MLP neurons of a small language model. Each row is named by its layer, matrix (up: input weights) and neuron, and shows model dimensions 0-159. Each number is 128 + 32 x the weight over its row's rms, rounded and kept within 0 to 255. Numbers have three digits each.
After each neuron's rows, "fires on" lists the tokens most often at its 100 highest values on Wikipedia text that the model never trained on.

L4.up112:155150165070113150144114077156133126100138139123167026095130124136174131151118133043166123148083160083147192144123066108073154169131117095200138115180109077132138063071155099173163099116151085107041153116155135107121111148091119132082119113141084144100172173118146147138173122156106139142134118123116104080133154106152059133166120120137158145161129177172137100082091089167091134096150110117146119111142142174151096111175101138111101125137103133136096205102179178164116131148117146
fires on: "ru", "p", "per", " an", " Pa", " pa"

L4.up439:169161161158092075121170043082148124108163146129110096097148183102098137146132149151144124133128183131151166106106082102127135136135131138067112137153132127168141126163136075112121056189148108141145129170144111137136141132138163087191101111086157111105158074070127106143194111093154092076113195150138149103101142121181142119143152123169095082119070109100158121112155150047069139101159040117142117158144057091139162175160149121124112172164170139165125093150142145169109164104092135
fires on: ",", " was", "s", " were", " been"

L6.up183:097108131183159140091139127137047114104165154163010126105129106081089090224152170132185086160156076123097129117078127116101153109161136117144155129118139143158152093114141098123124089149107160177094104167149100075149136102180090164095117120147113144078145166102125111079147110118107146104170113104073088095105128203111125172079140127089136149082089150087117143159141141174165140096186146101145179165147172158069161128135109110144160138136107164161138095167143132147125147122174116
fires on: "r", "er", "d", "ro", "ar", "ed"

L4.up236:127084048080128094122168124125165116100137139097101087105124152122150132107128140100068066112128095107164108111154150164199067153106145104142120133127113130127136158104148154138145169120184090132156188155136100126124151115140107216121120159143142199179134137161180143166086143169095169097105091146127061112124208152140052115123150162097092182191166162114097164156100171068138140083076117079148101131120139120123138129078063107147115133105163118154105179133148149137150134101119078
fires on: "y", "ach"

L4.up561:143142152127092155159137129118137175141165150134130149109079094160084172153107157111080133162165134115099105156110068154131201124030085152060173094160127082118154115153108140133079201149158115167191123168144108078133130123160122124101165173109145163132125176147181154169142111147172136124146123136118088075150101114171156171141050113098124097102075133124162065096172156102191120146083162085108135146126061148151171135132083108130132123157103125099070135101108127114082131106086109
fires on: " dis", " film", " Air", " opera", " c", " game"

L6.up55:164143098133126123067081161151166101143125157138122140139075130143108132134155121106152144100138171163142129113124164162127175134113096068116190076162100122106138035120087113122143068142142176091141142142194170100092215142121101128080094120174111169163148093111078149108102118163102049134134067101120134129170136141061163122123069133142090148135102094175166108154111109081122124136130125079182114135190142134141110160123166173129172126113165128088111064106077164120151162125196132
fires on: " |", ":", " Ho", "g", " 2"

L4.up48:190175104155140123138092115179149160131148098121160140089138102119088088112116196088131108123162177114068161157164132118130143153129046125123148164105122086109084159138139131143124160142118119109110101130156167135118126189132130105118158169081174121144123124081087139089172113115117138101123061090099171129113165179098142124104121154155086184049110107153160148126128052119111167076095125080216137097069159131121150142129151090096164137175222117128107153092104151103130148131155056
fires on: " |", ",", " 19", "g", "),", " the"

L2.up439:146132101117104095049162032112120121064082086098059106079115086115126126102134136172136140132107089120086159122198121187172149225116158109134132135083132089085144140108070139070159117110196111141143097185138107157158140089149124124067085152154145140119162147141109158144117127093202117141090100144083168105116109173175143156146123150104141124167103125132105163130094127134111122131116118114131138153135149154207139194103161090117129093188160147154134127146128160097095173126172114
fires on: "ual", "al", " national", " local", " National", " its"

L4.up189:158095130147121095153165115114091115125135075101038112142146137153129213094159113144159105141159081164121105137131128127185147111101171083151147097148147161091097120137133084185118111151142094178146158183137081102090098139133107087168111159133140092151115107118110184145149126114119202105100121128125143191105148152146125129108123095097162126113109148103098121232117098046150170114133126110120104171101157050181128190142106173115100134138119084097062149212143148097123094162124146
fires on: " comp", " Col", "mp", " public", "vol"

L2.up242:159121170129158159089144145142133076137171141138168137058115156092108124097155116046167177103126144126119102095119125111126182129138147194080149147137190149145162103149084149063115153142137179085178090178144164063117123126092145142167081123132124027124127117206128142099181091159149133082114098100140105123096127155123143121134153088152143088087120106130120107202182156122112122105130210112116150083099115132079172097108101103106065119135161131120145161151181138081119107132145164
fires on: " con", " fa"

L4.up7:142167102095084100089148079129159118136124183154132173129052155081103117155107093121146116125155110125156129133100160108078130079150160121104136170164123156167094119141102094106164172156146149127123142118133134075062139091087179126144153195117138114149100149123115176063159165081169109106137168166161112102095165113129213107081160151116200150098144132108176084153105151109148105125145149093194124126075104143128218108174180103146143133128106089119109104117080179100133099056102100
fires on: "ta", "um", "us", ",", "sa", "is"

L2.up34:125124118081118141177121094140084133187101140129146139089156112154154175156197140116134210115124157133106105097124070106138110127085129036121150139127130119090080136148098159130140074134140074111100174087121127143117192150143109111105113133127157078126141133127220099115205161143112180194149092117138107079179088210119197160149145146085115151128042148150132129099170095171136143069150101156109127122120111104164162131163125143116095151077119081163141113158103133110156121107107101
fires on: " Bro", "qui", " sign", " Wa"

L4.up289:170076121164108145115095065133069110128160108123132134155154132112187143151167222150128149122077098144104170093101116191174094089129097102148158092117129134085095114171105096128143124147146087189066142091140120140181093097138140151135107136142119160112111138103121151119147195118129086086074076175111125136088128131158168127107123129147129094130161089141124069146106185176114164171125172103160174097198148197155129115145109081098163113109122115154185122119100097168054079104106089
fires on: "ly", " E", " election", " Te", "born"

L2.up542:185165157131151131156132089134166142090069122100144183106188162137110117100158115112095110169134157152094149142120170108118149137131129118183137079105199120157108078169114069124094115185121104150102123178106109166147141123077134105124100139117082137146122057169135150126110122147167118181105172157082170106119173166143142140136221175109149125159096156155123094136118182100103089088072139082107151124145176097116071111108142117184098135160034079119135117078124118124163116061137160
fires on: "duc", " form", " result", " gene", " contain", " collect"

L6.up425:142138042088153150105119061143212143122080110126116121150180210116129179163122143140114146161109114114150135137155138088109132119083147142129146102143088131129097147083123095141148088131090091115092096129132072112111118194112145106123140116137145121130105174114183131182100072113116191063122090097082088138152136088108124098188138130154110065189211139093119167136108172154089169160107170199105112154155158086160096189140114106136107129068158119126140117122129131161123179083119145
fires on: "w", "et", "ic", "s", "re", " time"

L2.up348:106189146090124077114100056106137147139161156135134163138132130135175089129132133122125114154112121146104062196077158088155200158134132097115122090133109157139105092100136110098073132159166150173126159131146133095160139091099212168109178117140127085164139162100137140062091124151170176093130083136138138076089102080156117088131086118130089137090154171120162105144122115118077118209145128050143070135125041130136176078153144130160198120137139135154108099110177162144126108125135144
fires on: " Christ", " Council", "″", " political", " High", " new"

L2.up537:151110094150109094119164142115112094134116097097084172145089135123151122209136130106167102116173095115080128180102142112070154143140093160125119133128192180100192134091129118159070110177133134139137138165083117140141203100146127155127180121061100119100076123180068137162126159130096139104118067089093138119109115141106129141181151088198101151128109200100161138136150138085143131084067127120141145106109131153123127105156126131095183181071082107126109143185103176158186198140092150
fires on: "\n"

L2.up633:113111119148067095113140175095130126115029099122156113091135115081143112141144113126048122150161130119063116158148069099112128131098114131131138188132128083140106185173116155120082138160119084129134110141166147139134122173199133074143131141109201113131120101104188138092103131122101181093155070106074061116157108204099193128139136118147154165117124085102147137120145124142120142101165059126156133128152141236084132157149138133163199115140167091115154103124097168107121153128149121
fires on: " the", " and", ",", " of", "American"

L6.up283:085122089118135142152142131097117049145168213087059117134120131118077124157142100104132076143148151179090138126145168195120162106123098092105183071126113145165143135146158104169076120163101147163142110026177116085174125137178156114171073110113117179136165081122132161112132127076181101155167086158056117094151137137117171174158124138096117121122121111102119165159149147161112128138086119120130108112131065098119194097158143101133105136129126135177163126066184147115095145157100112
fires on: "s", "u", "ra", "ul", "her", "um"

L6.up594:096176150120128151131079132113059114115132206141098168131156117136094067131115126118109188109179099101138152136124129167156143162129098153106081086082122056172197105138162108132114103168077074156082115118146202150086078093138186190122140161154181158158168124124159148071144149098132160026085141151156157089110109108103132107095141132126146126149095189131114146087106139168145122131133147182191158113110116122135110076158135162129150109078140173110092109114134113111092157093099133
fires on: "o", " a", "ed", "elected", "ing", "ted"

L2.up615:150153106106138163143123128133091182102067177149109152101166169127156084054108184129100114104148147118090095089109076161047086128102182089104102102056148179138120121154121168083118129111153138153190122160159135149121129084132121137176110127159138131096111143134098092087130167154064124182160124112142092202123143177084154106147181186144082112140077104096153107129105158150102065089134103124120126095123142131101140142173095135098117095118183103187185134160168113150150098146075163
fires on: " M", " the", "mer"

L2.up288:130146101155144138084163129123135150143170120129164068210180102190136129154146122149089187096103104062069147138102095137085126135104150114150174114145147177108111191112173136154174154132146088095100117157086181107179200153126123120102138116138185058072109153133167125126145115148171105118101131162125106124096140125091170143102122135071050144108136117069145135109113094151096167063125084130163163163128121161107156143147113081116076100150167122148150094175097087126080174135103075
fires on: "|---|---|", " episode", "---|---|---|---|", " number", " list"

L2.up449:148118158150125105097151122083183099117108145110107104134059128172163125117163119147087119202131196129088083088140105113148201079106145119128098181097143124187137177124165151144185090081164105048154082162089120129118171137172122109166109158150129139146114115129119130089119066140138075114180130124144129127118115103170110146168141178068155101113199141062120124152142127104085161119130108137090119131148111108111166110110078045155126190116157168095159132192118104138133098132082175
fires on: " it", " which", " that", "us", "is"

L6.up214:069072138164117106102138116111141127113092128155109142213155182091103177202081135133125114141120089100076160141098125098189123107163109134157147107139093133113118161098154089110144146122162100056165087140077114111097131161193124103114135147145134117126109162090134205125096086121164210119150094087112179147140113185148090180105098152136143159165129119093128111115181108146174098117120078177071161131161153117136122072166116180166186090114103122117170145097078135136178106169112123
fires on: " and", "mit", "re", "bu", "ve", "gu"

L2.up420:139133050064189074118132145132172117159116184112143120109165076164084078093118129138114129147086129144151087071121105168149128100116089089112166088122098118127131144124111137142092115152138136102123143101114082123124127105203098122199191130116123165159177102187156109083153187094075187131146099130129114137079094129140152161148070107161215135139083113135148098192136122160080098161110124145162140119096169123092113125170114212174145126143107145145129121106060140102108127169168150
fires on: " pro", "os", " de"

L4.up134:180093124132187142143127124150169159182189157107116128104091120102085077139139172100094103169060139103158151104150169128059117085116109135134122126160105085139126167082121117177163114154072040123129149065143090126071143110115076132164104147123186114187110111150129143154154189137116121166153119078118058126092183139111146122157126146126152161094095073095166200189130167101125111130096142096141114138140171157102103105139118098124115134114087147178084108158172140134158111057158114
fires on: "duc", "al", "y", "ro", "us", "st"

L2.up343:125135121155146161187117186121073115145162177091053162140121142096090135100169125142128147082103078104180066111157098099141129137143162074109120171122114164150090160185143103156144114136088106173113102179143156108148145115094159150102096057107139156111140112160132160078137045109133102118143085159090116101167137152122115082119093155120157189156175184161129110133143088100185135092121122112159126108141176114194134124113177104185174177122108129163110094071158076168121072106098117
fires on: " album", " career", "0,000", "000", " million"

L2.up231:126126122148126112106161208171081091168111089113169093144167085204138191101073109109139142097106103136125157112168077126171205110110135155084105148114116152118117179175109082200129194113100119054150142102134111096130182131168105114107123089110172172113113133168186188141083108129147178096128116179096132104101168137085115091134120141124138095118111149174166095115150153106120071108153140115127145143144081134093167071105064112135134147091133100099092138147105210142151137127110133
fires on: "view", " Film", "im", " title", " name"

L4.up358:100131136175115092074184135099137040174151175082149173147104118118140149148091184195136103130151156150137134141151188111109173092078129146162122117152087125074135149155165102148117137150108102129135066116140116145105135086194147112153096131117088115138093113120170121087120185077149115095070086102094158096151151114110135081138070131143143147120077118148161201144162120165083135068121119159159112102153113131070141142141120092143150167173199118175144076097163102146049109116157107
fires on: "ed", "s", "93"

L6.up151:080064199110127189119180155131110142152169172170147172146168143137165191122132080162166065102152089156118151098208102122158155148132104139152080106104100133118113150149110133182150173083130106104104093098167126098143157118113161123088087122152106150177130107073146083108156108130153096142102088100148123113146087103177152122174143112187119165143097091074092119135129174128088136141102146118122142091081159026115129181130109120057069120115145156113148128142094100131064135139149159
fires on: "op", "ve", "us", "ed", "f", "duc"

L6.up83:128093086159156098084147100078125120078166162121112189158096109123135121130146142141154160131112121112139136101117175129082162134137119090156106154101174113162165065052132139087146094119166099171135078151158119095154170140116114115092140100086070174157144097121099129104096118157105212071117103097077085132158102153125118177141109093165126171125117086102154125127135175110107203136119081114097107098143173126177099122117167141047192161078120143149154122169109159181137130178145210
fires on: "ed", "red", "d", "gg", "rect", "al"

L6.up433:229096162131109063143159129120124130128131155125153118137130163175108170113079111145099134154111048167128129115148097137127138116136074099189146138178142151119156130140137103116197139188077143148142116115100090171166185091130088118134087157141130112153156111122080103128114137143100109065140163166136096151085126144134162148084178085122097182102102145105170074138088170106101126104101100149151192134106151098116145110103166123154061145078061074138116085178101182166110091071145163
fires on: "us", "duc", " comp", "com", "um", " result"

L2.up316:078188140202115184147118104129074114155152107133096143101104134177109145083114132120112106166212154094102100146173124126115087183157168144091174153132176114132110155103082095068125116142151100106125133141138135172127098127124059090121121097134129123121072155138064118148121143160150094114109150104150151085150096118210143125111114143094156025125135093069147106146124107146124108162122159144150174107170219098161143116198158132100170153164111165168159148132099108095108096094082118
fires on: "st", " Total"

L6.up14:121136150125155081103148111162161129108173134111089120135095151087129178132110096171160132165095162117111120120046177013142155095116139131130148133115185069090114196152110153130100118158095123127174054109131127159134117122189124139121112127140151165182106062147134130114093084121118131142153147099148154092094100121107149075096156169163120153148135143086185136151151136144059129165144097123064200132167093086084146158174142089163092133113189132142078100153165091150153100124094165
fires on: "s", "us", "er", "ant", "is", "ry"

L4.up201:150105096186127189104164098146098118194130172143086162119124087156146164171076114175052099105125128145130122197137128128120082115126118154108118090164117086145217154080129122137153072058155093199125087146130099126081188096119162085118086168118088106146166133095130176136156128104193120097093107129112160100096110152114112115148132108177114129160170087142126103146145127134091054090159126185148091101130104116086089161143140151121204128149123130086159129100131109153136088118179140
fires on: "'", "al", " public", " local", " various"

L4.up72:167132130116127128130135075113129113150136107118106099143114080158142084100151198095178121036112139136149143170095051180152147114111102124076140131171083160149137110106109154089159079165100121199159125118142158123125133045158094137194123099161109167125132085124180169108134099146134112193077145190126160141082153075164164117091091115159098150143176128117119130126108127182075114096087138163113159136099144097093081109159150099109179202086162103115160147161093153167133093153125129
fires on: " University", " opera", "gue", " California", " most"

L4.up300:120129119130201048127202117121127155139091116127080079078168109163115137110105157151105164128084124122140123094129086161146129099094119113133154059133115155071092120117151129139160126167189131171197122166198095125167186163108129118155125147171088127116164141121147134134135094137028134130131111168150179204074145182145116150111085110124137140072063110107148136089107089123191109121094111145131173104140112105109097116141193157154090137128152110144160092121158119080086136088126079
fires on: " de", " De"

L6.up483:163193170153127132141113126131087096092113143128133086161124125108193112097150111112081142136120146146151126035121122134146063054163069156118109137134117119139138138153110130142177140104167095121126173202069152132128086152166088120110153153131173126119121093135105138044114119137128151144109182140142133208181150133113153109135158124119092165125125082102175177129098131136139125110120118083061141124117119033128150163155133118160134131129236148123047120117113176134070135112162089
fires on: "s", " the", " |", "ing", " and"

L2.up198:133143069147181113090148089183143110152089099083070163150119136132165196181128118145088103141132140107109181180125111103140127099139146118101133120180120122123153136150119116182154118087178102130156086135058114143114128166089150086153077112153158109124060174112116172117145134148216106132114076123130100069134093182113124119158131160063079116174112163120104175207064106138136147082101160170108125109136107084134153118127107105185094086157134143161132162099184132125117162073170142
fires on: " for", "al", "iv", "ual", "'", " with"

L4.up136:136090168130183157178124094158138113114085082132153120167108191083091159132177112103091182120161132118148166142121132110128128100126079175125134150120159106125166156100127134060127135200147107155118135219105130135120086147122114160108141138176056150134123118139169188056089076135147127137130125129145145165119068085056129119149149098131123124124139174123180059103128103079132154118143102151111074148165132088119103155098129200114171105088154160155121104098140085054118154152102199
fires on: " we", " O", " be", " We", " or", " you"

L2.up597:158154122154136163126126137144086123170152157131168161094138071166170132126201065082131095132162175070169101114107135123084092096107119076127124138126129193115074092189142126100144183156179106182140154096166092107088171159128116120079100101113147099125136100109141094145121142151152149103108150039120151136090109121132169155150076155121072127114164133128147142179176116160166120137189133153054131050120139149085110115135110145130165072070093128149137163157139106157056147156134095
fires on: " re", " end", "Note", "Re", " sign"

L6.up266:149138126068121139177142135105132086147104155106130139119118083105053137145169123120105192159066117113094188105142196126140121080106079086050126101097144129068129083103136090195138184145141127144149155158166140114160113152090142086193094045152099133146100133150128131131170169077173140097094134073126126124079082146157134124087123142181147104129111101116173138107182180146117168164144114133088121136148141192145154094131157158118118132132116083133132103131199067159153115128124192
fires on: " ", " re", "ad", " lo", " di", " tr"

L4.up55:103116095096139130104154166108140104145144107143143069132105114137090154063170104176161155121118124086130183126099127085124074169155131118162099202140060162142112156084121116135146137152121134170167151174126169099071140083115129157098075121160105126101140167125144075141140144160154135053135112112100142197103110142107177140126103217197076134169112154131099085134168125134141060091139181150130104161182164113096136092171145090141151114092125118205087110127092110112120102084085174
fires on: "cc", "ad", "v", "put", "leg", "on"

L2.up165:206139134130155136084106150072179072094116165134099132111147090130167133181138155121104133106163122082180159139137112142086117088132149137150105158168121193139197138132159121178132090119102136088052179136055104117117169158139060134120114089133147131153155106069168107146118079102123146158105133165143075136176154128078130125134109125102127149086151097166126109182132082184135128144098071101123172177097144112115200111140072126113134083153144088133135075123137124130080135121203069
fires on: " su", " $", "$", "£"

L6.up349:135126134142058140135043115178162108059159159099131120110170141155066195105173143111117104108144149165108160150122098121118135139117128121149069108162109125122128150117124109127142151135106155072119081121130092086173095197155144120141164101121145165171165116129177113215102162110131154089127107123127135074181133146162104134177160092131170108152098169090057120134156160098160140127111107071125045125107097109127113187158142134077115115165123116152109082119142142237105135096075124
fires on: "s", "il", "re", "ce", "qui"

L4.up270:131142078105158103111156164158107142127104130147111086102118128129136156066109089060147141118101098123133117113161132189163216146085112199116128113136173160145177076131156121163128110196121146113186121119110123145153139105119129106153127123155130106115179141101051152134087067184098095147058075157120165062125106154088088139144114140181162097124129102078084120107125173099095097113077141165166178165150122124115105135123164159127103106119129147120140193129124083162133081079205185
fires on: " ex", " trans", " di", " con", " pro", " co"

L6.up357:118150134093172122103208165091139127129145130128115098162085116110138164139140168171194132099118139129160141138103146151141180052131080104135125095153111131145170176168130120158102114075118175116080199135133095110164141103084182162166107162092169124160126112184064145122132167099145113118127164122115133120124099095086105099121147124127105063113080147048134145084143090106025107135141149158127095101171123112132172173146074123087174186144199153101129080114158118150136153100145087
fires on: "s", "w", ":", "ver", "es"

L4.up360:113106107155131117129185126165148118088197190115117108082116052119111118133151165152065128130170153127129111162080173150053103133186119174114123128166119112156124156118133065165144109173122101124130092071131139119116151141178183116133100127140160158107112134139039171131161142180134130136135102091120125140129129171108160094120143136119120124114205102092113158154176077064112029149133116109152130155151109128170155082159217118139120125089134091140178147109095112122066082098148094
fires on: ","

L2.up313:123117121143084121106106157106143136093154118098111124073115146165122074077108123188129194110122121158058153090063082116143174142146120100157095141063126175124113186067051158119122081160094169120121112149115083145144137151140113135124133104172145127064170122159155147115199109099096181172084126131152136163113132132149165139120119112118135074145145105150155123162156152157049143158121166127120131109135171171087087091214155218161095114127153154094118202103131153135108152113131134
fires on: " pro", " well", "ef", "up"

L4.up161:177099177115109133139143095150122090142141132187107128083046138127107169081105126172152173161110092130129182176121174100125118133132080123177111106153104157082144076145145140091118089126125099162145097107158081171095078134203116113149147093172125092167053142114208163097162153096120117093075083124138116133163095118132161120097099123077183116154120060112168154124111085117143118099098098107116173148190139171135169144101157150156110142175101124174180101105148090115140166067113139
fires on: "che", "ly", "est", " and", "ce", "s"

L6.up104:122125146142055116186122073099117115134088117172140100106111158132131119139145126184128105146129124171120113149066158153171126169112125082141157119118121083158131201148145160151160192129145104158123094132115170083182107076160161171098147190104136145128185145098125098097159136143141083129210104145083159106149120093070099125051162135151138078157102170071071078134115122151119081176132084134156122200112131075070130125157104104117144156171150125126116105165097153139119083160166076
fires on: "s", " and", "ar"

L4.up59:140159194123129164128125137175159076110112144149193138065096090151107125104142183185105121180167121202165119129070124139135121139197069126102081163150095067139150134148089089126080128107126098119127137132162154126088101095119103207097124165095071160125089164111170149139142107133145129112164157086073190137135115136145152107115118122184104106079090214103136074145129129111127107099131150138095092108160129106119144133134135141152112089132131143154024106139101162084186156124173132
fires on: "ab", "hi", "ar", "ub", "b", "ph"

L4.up251:103124119084144116177112102141131112126075169149161148181106127196179065124086139091100113159078102136123167141111162134069105139114084140129118146148096098161144118106108099081187149174156110146172075150116105144174119110159098121152178078094120190162100062111148084145123097154140111092121141127136149141145118133148122172093110134122142162165105158168147081138135101176064117088042101047157142159128155105134078148110178128145174126115115080223114124134089144129179102144147078
fires on: " and", "ly", "ing", "d", "king"

L6.up602:151084149097127109094118064113173169117083180134128148163134145153197150111140089080175137130094155132145133064157170095097101083114157128066155146154131150114190152150137114118182211136143095118164069141093156136187089089101097136152142194103160143135129117148150122099091071121108127103160047040137174097160167132133105125126190094135136108137151145133119106106172110122149093158109125111088120211119177104109097170139054140114108124135123119083107165098112123082111138138112137
fires on: "un", "our", " and", "al", "as", "u"

L2.up302:089146119169109161140182091130128105090086145149164141173193068176161084157129088133082094134157147077100108119143122139134160146083090160099134111103171092105087095162189093128136135160162162097114122135164120139146180136116175120156172126100112178087069145060160154137123140136083171103136138172138127076167146126116122111047220160128139110117131100105162105097102176165067139104123079122089129160105133143126103095107147108153173093123129161121106182154077192081147182144104124
fires on: " name", ":", "view", " =", " Award"

L4.up340:125154101099166113088148083113087175095108116105124144170109124108173120147113127123112078072073164160132102111119127114107096132119121152079123116123113092089102161187086132161145165086195093123086086122147051139160117085130143176138139115053167186131139116103154144141105170104132117096170128158137177100181187119122118078151149127156115123125114145131110142120182124127124116166159056151194094130117061100090196166135129164097147179152105125197109083095143138196152153060108156
fires on: "s", "er", "ar", "el", "o", "r"

L4.up171:071128148070070145083132139146180148131088129112170127075089120118080122113132139138065108163103115106079208133129143096161156116106106079104151037176057140115151173110154143147120126146160107115186106147142131141187164121091122151085149151133118125141079158130138150135157134189201105095147105143156121077163103167134104142163130140089120106189112179176154101131081139147104126148164114204111076176103115116138099126102137127185149068140083096128106188101101127114151085158116129
fires on: "ve", " well", "pa", "re", "us", "ain"

L4.up612:127133078151168189125136115124180075133085102127187081085089093151155113135158116082060113213155190184155090132132122132080128145130097082071188131130128123124147140096119110140163124139142105119154064146232174144083131144103099118123137147091129148138053120119099108085127131137129134093106155083151144125123116127142138160130131119133140131090138131136143144181055118139090126203115110127155156093142138119093116086078146147148129107139187126130169155139116124062233131155085117
fires on: " and", "ing", "ad", " of", "á"

L6.up460:087125183160050173091138156168103143125118139079161112130133132178164095084072098148167126161168116143091139133107085090175110164099186107128163164163152051162133134147175114112150084184105137119102104097147145133151184101105114141165126140059113105156088079114168106149089092069144116102139109161112108139173194142162153151186105097152088159115103109140148135164096167130106182147135169188106142149118149077108078173165087115124055154104099152124143103126108126125087109091085135
fires on: "us", " also", "on", "op"

L2.up32:143128126154157131123140108113105115149120070181110148124078162160057086117129128159136113090166116078148112165154106088125146125145142137112148158075138150143151071070161138160120099117125117106139130119088087178176203051154163087099116104105103180183135143169091126187111143126116167139120120068188099086131103145071110169123111151163156113083181199146097120117162089108125070126084127114154093113151212091117091142150131161110137083088087110193143182171134123175156132114121126
fires on: "\n"

L2.up41:104140068116117105141091123085116159186150123175146102164121201149171064109087155081110103099150116171086156188123192130117110195128075070117164174186124048125111125150094160138103084164150143166136104124183125143179094136095126122064131137140097116104099134175067141144097168148126155088157124144151146120103087183172057164162171149171161123145086164144141093153123129150059080098066125117105151140112138129095127162133112125129149162173113123125120097128112136099115107175104137
fires on: "%", " people", " vote", "men", " law", " −"

L2.up67:147069134144168076115138154210099085086132154153109167118146161086136162077135107139207148074120140125139136109121137099112144103160140106145145139113107152139122069209102137106118073143116064105126092057115070128165185183168136104117100106140160125135183102131143108151150128109112110142156124122109159120159142093076125050127158161156097152058085144137097130081189140108123206110184130118120132139116150120221119103127090096162125097118137103149159198142118154147136145150157096
fires on: "tt", " list", "co", "rm", "town", "day"

L2.up70:125118132110109090039097148157174059162105159114168122032142083125160114108123139150088176081089149166102131150123172193185129116158141069170153121051123097125135126120118148181159126111151138114122134139115087145178148133127122147146201162119102107027118125147142142077138152110111143174066104137149163157084111155128079149122133150124183141159138111122084126178116149144104109172123086123118134083079100147163048117192112134166096097139106109121123144146159120161136155137169114
fires on: " pro"

L6.up125:057106160138060151134175097099142100138081082122083141090152165191142147180117184130147143118135176120174037135178130154128174135103069104131094084158163104080150106074109104118183179134111130122087142148180135129074149118133134143117168138084097143125110093144128140178118113074155163103096149139144129099184089176115134180164070192166108167165072190152137099116138107127106131185110152127118077086127138120170143085140120090134127099131079133164091101102128145116163147108122120
fires on: "equ", "amp", "il", "gg", "ci", "ang"

L4.up347:164152141127050120140112120135124137157136122132153071084096090124121113142163119100085081145132156095093102175112116161115127137096117116083093153056140174120148110101110153135068153191165078159113061149165065122121162127161185110143153072138143202075194160112129102118163132111184107132123107125133110111127098109140185084136128159183110111160099132126124182119116033113134117148170115123118150100150147125165134145116170137108111107191136071115102078183206127159163161122081160
fires on: " re", " b", " "

L2.up465:095070112135127102136174103147154139083165151130156119171179073201148105118163083139118120130159141177200135087156128149145078120111141157087133141084116139118125184117152175130137166178163101079160121088133111101126144165131077104107102151116115103152135109126116115142123096121145108128153139151109118147120121121066231157130170097066180151104135121090156106164135071231130141090117098109130188192104158132055047144110087132099146122116122130187107085154146102137101146110099121
fires on: "op", "|---|---|", "view", "ame", "---|---|---|---|"

L6.up317:079126143139115169115108087116120151151094169150142135173124165134140057130124134104135188154099175136164111149056152157110127109118071102156092144126165157137140072145121051130147100114071091170121176129095160097113156107122165118121138125104092148103124156123089149174169136148157170073110148136113091169102160094167089158137137131134141118131093130170160147120107121150093178084162112133134094140089103122168135154175144090134074191133162173134006070127171076130070139058166123
fires on: "ed", "s", "ing", " is", " were", "es"

L2.up192:100174108140107140149170094169145158099201142051197176129095151166131134125142102071101178121104092128175122157112152088155110099124124129143127157144178174113134144115156168079105130167167136118091101227091134104161149148111182088175104129152154081093074158126122142117114153108150128071110085076147170184155098123066203161132100108162131093173119151113103114110118119173174145086142112129144154154119092140109087160134112122123104103145116055110140125139060118113081133099097175
fires on: " con", " Con"